{
  "n_layer": 13,
  "norm_place": "pre",
  "norm_eps": 1e-06,
  "qk_norm": true,
  "parallel_block": false,
  "init_std_qkv": 0.0604,
  "lr_mult_down": 1.5,
  "beta1": 0.95,
  "steps": 11103
}
MLP neurons of a small language model. Each row is named by its layer, matrix (down: output weights) and neuron, and shows model dimensions 96-159. Each number is 50 + 10 x the weight over its row's rms, rounded and kept within 0 to 99. A neuron's up and down rows have the sign that makes its largest values positive.
After each neuron's rows, "fires before" lists the tokens most often just after its 100 highest values on Wikipedia text that the model never trained on.

L3.down325:54 47 53 56 54 55 38 47 41 38 41 64 54 53 56 65 35 55 55 41 38 39 44 61 37 60 50 69 65 49 50 50 38 58 44 65 45 42 63 46 56 57 43 62 43 46 55 57 61 58 72 46 56 45 55 54 42 44 35 46 42 73 61 60
fires before: ":", "201", "202", "200", "):", "ST"

L3.down491:31 51 71 49 42 56 53 59 68 56 39 52 50 37 46 58 55 46 47 58 48 52 55 47 51 39 51 38 35 46 49 55 61 57 62 49 49 62 45 25 46 54 41 54 53 62 48 59 60 57 44 48 36 66 50 49 46 43 55 58 44 47 40 51
fires before: " |", " |\n", "|"

L8.down223:51 38 44 67 53 44 63 45 70 50 51 40 71 37 33 50 26 54 36 59 44 44 46 43 54 47 45 46 48 44 52 54 40 65 48 34 47 44 53 57 42 27 63 61 58 64 40 47 51 48 38 42 37 40 64 60 66 60 62 52 47 60 72 40
fires before: ",", ".", " and", ".\n\n", "s"

L5.down76:41 53 35 70 33 39 65 50 49 54 58 55 57 61 44 59 43 43 47 61 40 37 50 46 48 52 47 60 54 57 51 42 63 54 69 54 67 32 63 36 47 61 47 60 50 51 32 56 45 43 55 47 75 57 45 38 49 50 62 48 36 53 61 59
fires before: ",", " the", " he"

L10.down84:59 34 38 49 35 34 49 29 45 41 66 53 48 53 61 42 55 55 51 49 54 68 48 52 53 58 50 40 53 58 53 40 63 51 68 39 55 55 44 35 34 53 57 30 59 57 54 65 58 49 44 58 49 41 55 47 50 43 47 39 71 44 53 57
fires before: "|", "ident"

L3.down476:56 46 63 51 54 72 51 60 58 56 44 50 51 50 42 44 74 69 40 63 58 46 61 44 38 59 39 40 44 34 50 45 57 50 43 66 72 56 52 58 57 52 39 38 58 46 40 52 45 58 58 53 48 53 32 58 67 47 49 47 18 45 62 46
fires before: " ", " +", " —", " ."

L5.down162:79 57 65 52 43 42 53 51 44 47 55 60 45 45 61 59 36 48 57 53 51 33 50 55 43 55 77 57 36 57 52 42 49 46 57 44 50 52 42 57 40 32 40 61 64 43 42 43 55 54 55 39 59 55 46 49 59 44 39 49 50 31 38 35
fires before: " ", " the", " May", " can", " July", " September"

L5.down89:60 62 48 51 48 41 59 36 46 69 47 45 26 34 51 44 48 52 56 49 55 57 29 62 48 52 40 47 43 55 52 60 45 54 42 41 50 57 64 49 43 51 64 32 43 59 54 61 63 46 58 46 56 30 62 60 41 42 39 49 52 66 72 55
fires before: " ", " |", "–", "195", " |\n"

L6.down420:58 49 42 40 57 54 39 43 40 69 56 47 50 53 72 48 14 50 73 27 54 39 43 51 46 32 57 54 52 44 62 49 36 59 64 53 43 36 46 53 56 48 53 52 34 39 44 41 56 55 51 47 66 56 50 62 62 54 64 34 53 46 53 47
fires before: "|", "===", "==", "The"

L4.down401:64 69 48 60 52 47 44 55 60 47 57 33 53 55 41 35 44 48 61 44 62 52 61 37 30 66 55 48 50 51 55 70 39 44 60 51 65 53 61 58 41 48 41 44 43 37 52 48 48 50 44 32 46 52 46 52 55 65 54 50 53 41 49 52
fires before: "|", "|---|---|---|---"

L8.down310:43 46 57 56 47 29 39 56 51 45 72 53 45 60 54 25 67 38 39 59 65 52 42 47 69 49 55 56 41 68 53 37 44 54 41 45 57 62 51 56 52 59 46 38 49 52 35 44 42 49 47 39 45 49 48 48 53 40 28 43 46 37 52 57
fires before: " ", " (", " ft", " m"

L3.down297:60 40 50 54 63 43 53 44 61 48 54 43 47 49 43 35 76 55 45 47 59 62 52 40 46 39 47 62 32 35 35 57 52 59 65 46 49 55 50 46 51 55 52 43 62 54 54 46 69 47 62 37 63 70 36 33 48 57 46 55 44 48 56 68
fires before: " |", ";", " ", " |\n"

L3.down328:41 53 57 52 48 69 80 62 72 36 36 45 54 49 33 50 56 30 50 52 64 49 61 50 78 61 48 52 60 53 67 54 50 39 59 47 58 35 36 37 62 48 65 67 77 37 41 59 66 53 41 23 43 38 41 57 51 50 65 56 57 43 61 57
fires before: " ", " ."

L4.down90:54 68 36 48 64 44 51 40 58 50 37 48 54 52 36 49 56 54 47 45 39 54 31 73 52 50 54 28 69 43 52 52 64 44 40 43 54 50 41 61 39 53 44 63 46 56 51 56 34 60 61 72 59 53 38 52 68 37 51 35 45 56 53 37
fires before: " |", " (", " –", " was", "),"

L4.down385:42 43 47 54 51 49 39 41 41 40 63 56 53 53 57 55 55 54 52 53 50 55 50 42 53 52 53 58 52 63 44 32 48 45 55 67 50 49 66 49 54 56 44 37 64 56 56 41 37 51 53 66 42 45 48 50 63 43 57 49 33 54 49 51
fires before: "|", "at", "d", "or", "wn"

L6.down29:61 49 52 48 49 51 40 54 46 57 41 62 40 40 61 42 24 60 45 41 61 38 49 50 55 58 68 48 34 40 57 33 50 62 45 65 57 59 51 30 53 59 39 38 55 47 44 43 59 60 53 43 52 47 49 36 58 49 57 59 40 61 61 52
fires before: "201", "199", "198", "200", "202", "189"

L8.down161:46 35 56 48 53 50 38 56 41 44 27 59 42 69 36 37 59 50 61 35 48 55 41 57 32 44 46 36 30 62 58 46 66 55 40 58 51 50 49 49 54 44 59 61 52 43 44 70 51 48 57 34 51 60 67 44 45 51 32 63 57 32 46 47
fires before: " ", " on", " in"

L10.down326:48 45 44 60 43 67 54 47 47 50 54 57 56 43 40 45 00 57 58 45 49 40 63 59 63 45 49 53 64 63 31 58 58 52 37 51 54 65 22 55 56 57 47 47 57 49 47 72 59 48 66 51 49 51 46 37 29 48 68 46 50 62 47 52
fires before: " "

L4.down158:64 62 50 75 33 36 52 47 60 46 19 58 35 45 46 52 42 32 62 42 42 41 53 51 42 51 52 66 64 47 66 67 51 42 57 54 38 30 49 56 50 33 66 57 51 66 50 50 63 41 55 40 57 46 50 56 54 53 37 47 54 58 51 63
fires before: " ", " —", " Pr", " National"

L8.down313:53 45 66 33 40 54 49 43 47 35 70 71 50 55 55 51 44 54 67 43 46 44 43 60 54 33 49 61 37 52 53 43 38 58 62 52 61 42 51 62 44 53 39 36 67 59 58 37 73 52 46 48 40 39 38 46 48 57 28 46 50 56 42 47
fires before: "==", "In", "===", "F", "The", "S"

L3.down408:49 51 40 60 62 48 40 67 40 53 41 41 55 67 62 60 46 45 59 67 40 43 44 55 58 57 45 49 52 46 53 63 26 32 38 58 55 49 67 36 50 43 68 45 42 32 50 30 31 58 53 70 54 64 52 59 48 49 33 43 52 57 52 47
fires before: " a", " the", " an", "ym", " well"

L3.down140:47 57 64 59 44 56 52 37 41 63 50 53 50 57 36 38 55 70 24 52 59 49 47 65 54 52 50 53 39 58 36 50 46 51 72 50 38 53 68 51 48 73 57 50 58 53 52 60 39 58 61 55 71 62 39 26 64 58 45 48 49 37 40 44
fires before: " ", " A", " V"

L8.down364:52 39 54 59 56 58 48 57 48 47 49 41 33 52 52 41 00 46 56 43 51 46 38 32 43 50 55 58 33 61 48 49 34 53 54 58 53 50 39 55 45 44 50 53 51 40 58 70 54 60 50 56 48 55 40 54 59 42 58 35 50 56 51 58
fires before: "==", "===", "In", "The", "R", "A"

L3.down329:57 66 72 57 29 53 50 38 48 58 37 43 48 39 58 61 50 41 58 36 61 38 60 37 53 32 51 43 42 43 41 55 63 58 41 46 41 47 49 48 41 42 59 52 35 65 44 55 46 42 38 41 44 50 53 60 70 34 55 59 61 50 52 44
fires before: " ", " —", " G", " P"

L10.down196:41 47 55 33 33 64 38 54 58 50 42 66 50 34 65 52 22 66 75 66 23 42 50 54 60 57 64 52 47 36 49 57 51 55 57 46 63 59 47 54 43 45 65 52 40 54 57 45 39 53 83 56 49 68 57 67 36 50 33 52 55 54 48 45
fires before: "ian", " footballer", " tem", "ones"

L8.down485:56 46 63 47 50 36 43 49 60 45 15 40 53 54 58 62 44 52 51 64 53 58 44 59 42 52 48 52 57 60 36 58 57 50 55 62 33 31 43 41 52 50 44 34 33 45 44 53 54 53 45 54 49 55 38 52 61 45 68 33 44 46 45 63
fires before: "0", "6", "4", "1", "7", "8"

L10.down300:53 42 51 45 55 49 38 57 40 36 55 48 48 59 57 42 44 64 52 50 38 48 45 50 62 51 46 65 59 47 30 59 44 53 48 56 55 53 41 58 41 45 54 38 47 61 55 55 64 58 55 64 61 49 54 56 58 60 55 42 42 59 54 47
fires before: " ("

L5.down257:45 36 52 51 59 58 60 61 73 37 43 50 52 56 53 53 52 59 47 71 45 58 77 58 55 49 54 52 61 45 46 53 38 57 48 45 51 50 39 41 51 72 49 44 61 35 46 65 47 67 51 45 38 42 39 37 26 55 46 54 37 54 42 69
fires before: " ", "2", "0", "1", "4", " ."

L6.down389:42 41 62 40 74 38 63 50 52 55 51 48 57 39 44 43 71 56 33 49 57 56 46 46 43 55 34 62 41 55 36 53 56 62 52 47 48 57 49 51 47 47 48 36 43 55 49 50 53 39 35 59 52 62 59 44 41 44 55 58 48 37 43 33
fires before: " ", "+", "-"

L8.down475:56 36 30 59 68 43 24 43 57 43 54 53 30 64 53 38 49 54 51 47 56 43 67 40 39 27 50 34 62 43 59 31 43 42 60 43 43 51 67 58 51 42 48 28 46 51 44 43 43 74 49 52 44 35 47 62 53 57 60 61 50 51 52 44
fires before: "198", "197", "199", "196", "195", "("

L3.down499:52 60 56 60 46 54 61 55 62 59 40 57 65 58 35 66 38 51 42 41 48 44 45 66 61 64 41 48 39 45 54 48 36 41 51 44 44 43 49 45 41 56 68 58 68 30 38 36 69 66 48 43 52 59 46 56 52 45 52 49 43 52 59 57
fires before: " ", " the", " a", " its"

L10.down209:56 34 53 42 51 57 51 39 58 54 37 54 65 56 55 57 58 50 46 50 36 55 51 47 49 47 39 48 52 40 61 70 55 38 56 48 55 42 42 52 38 50 58 41 53 49 37 49 50 43 51 61 43 58 48 29 33 42 51 54 44 56 41 47
fires before: "1", "7", "9", "2", "0"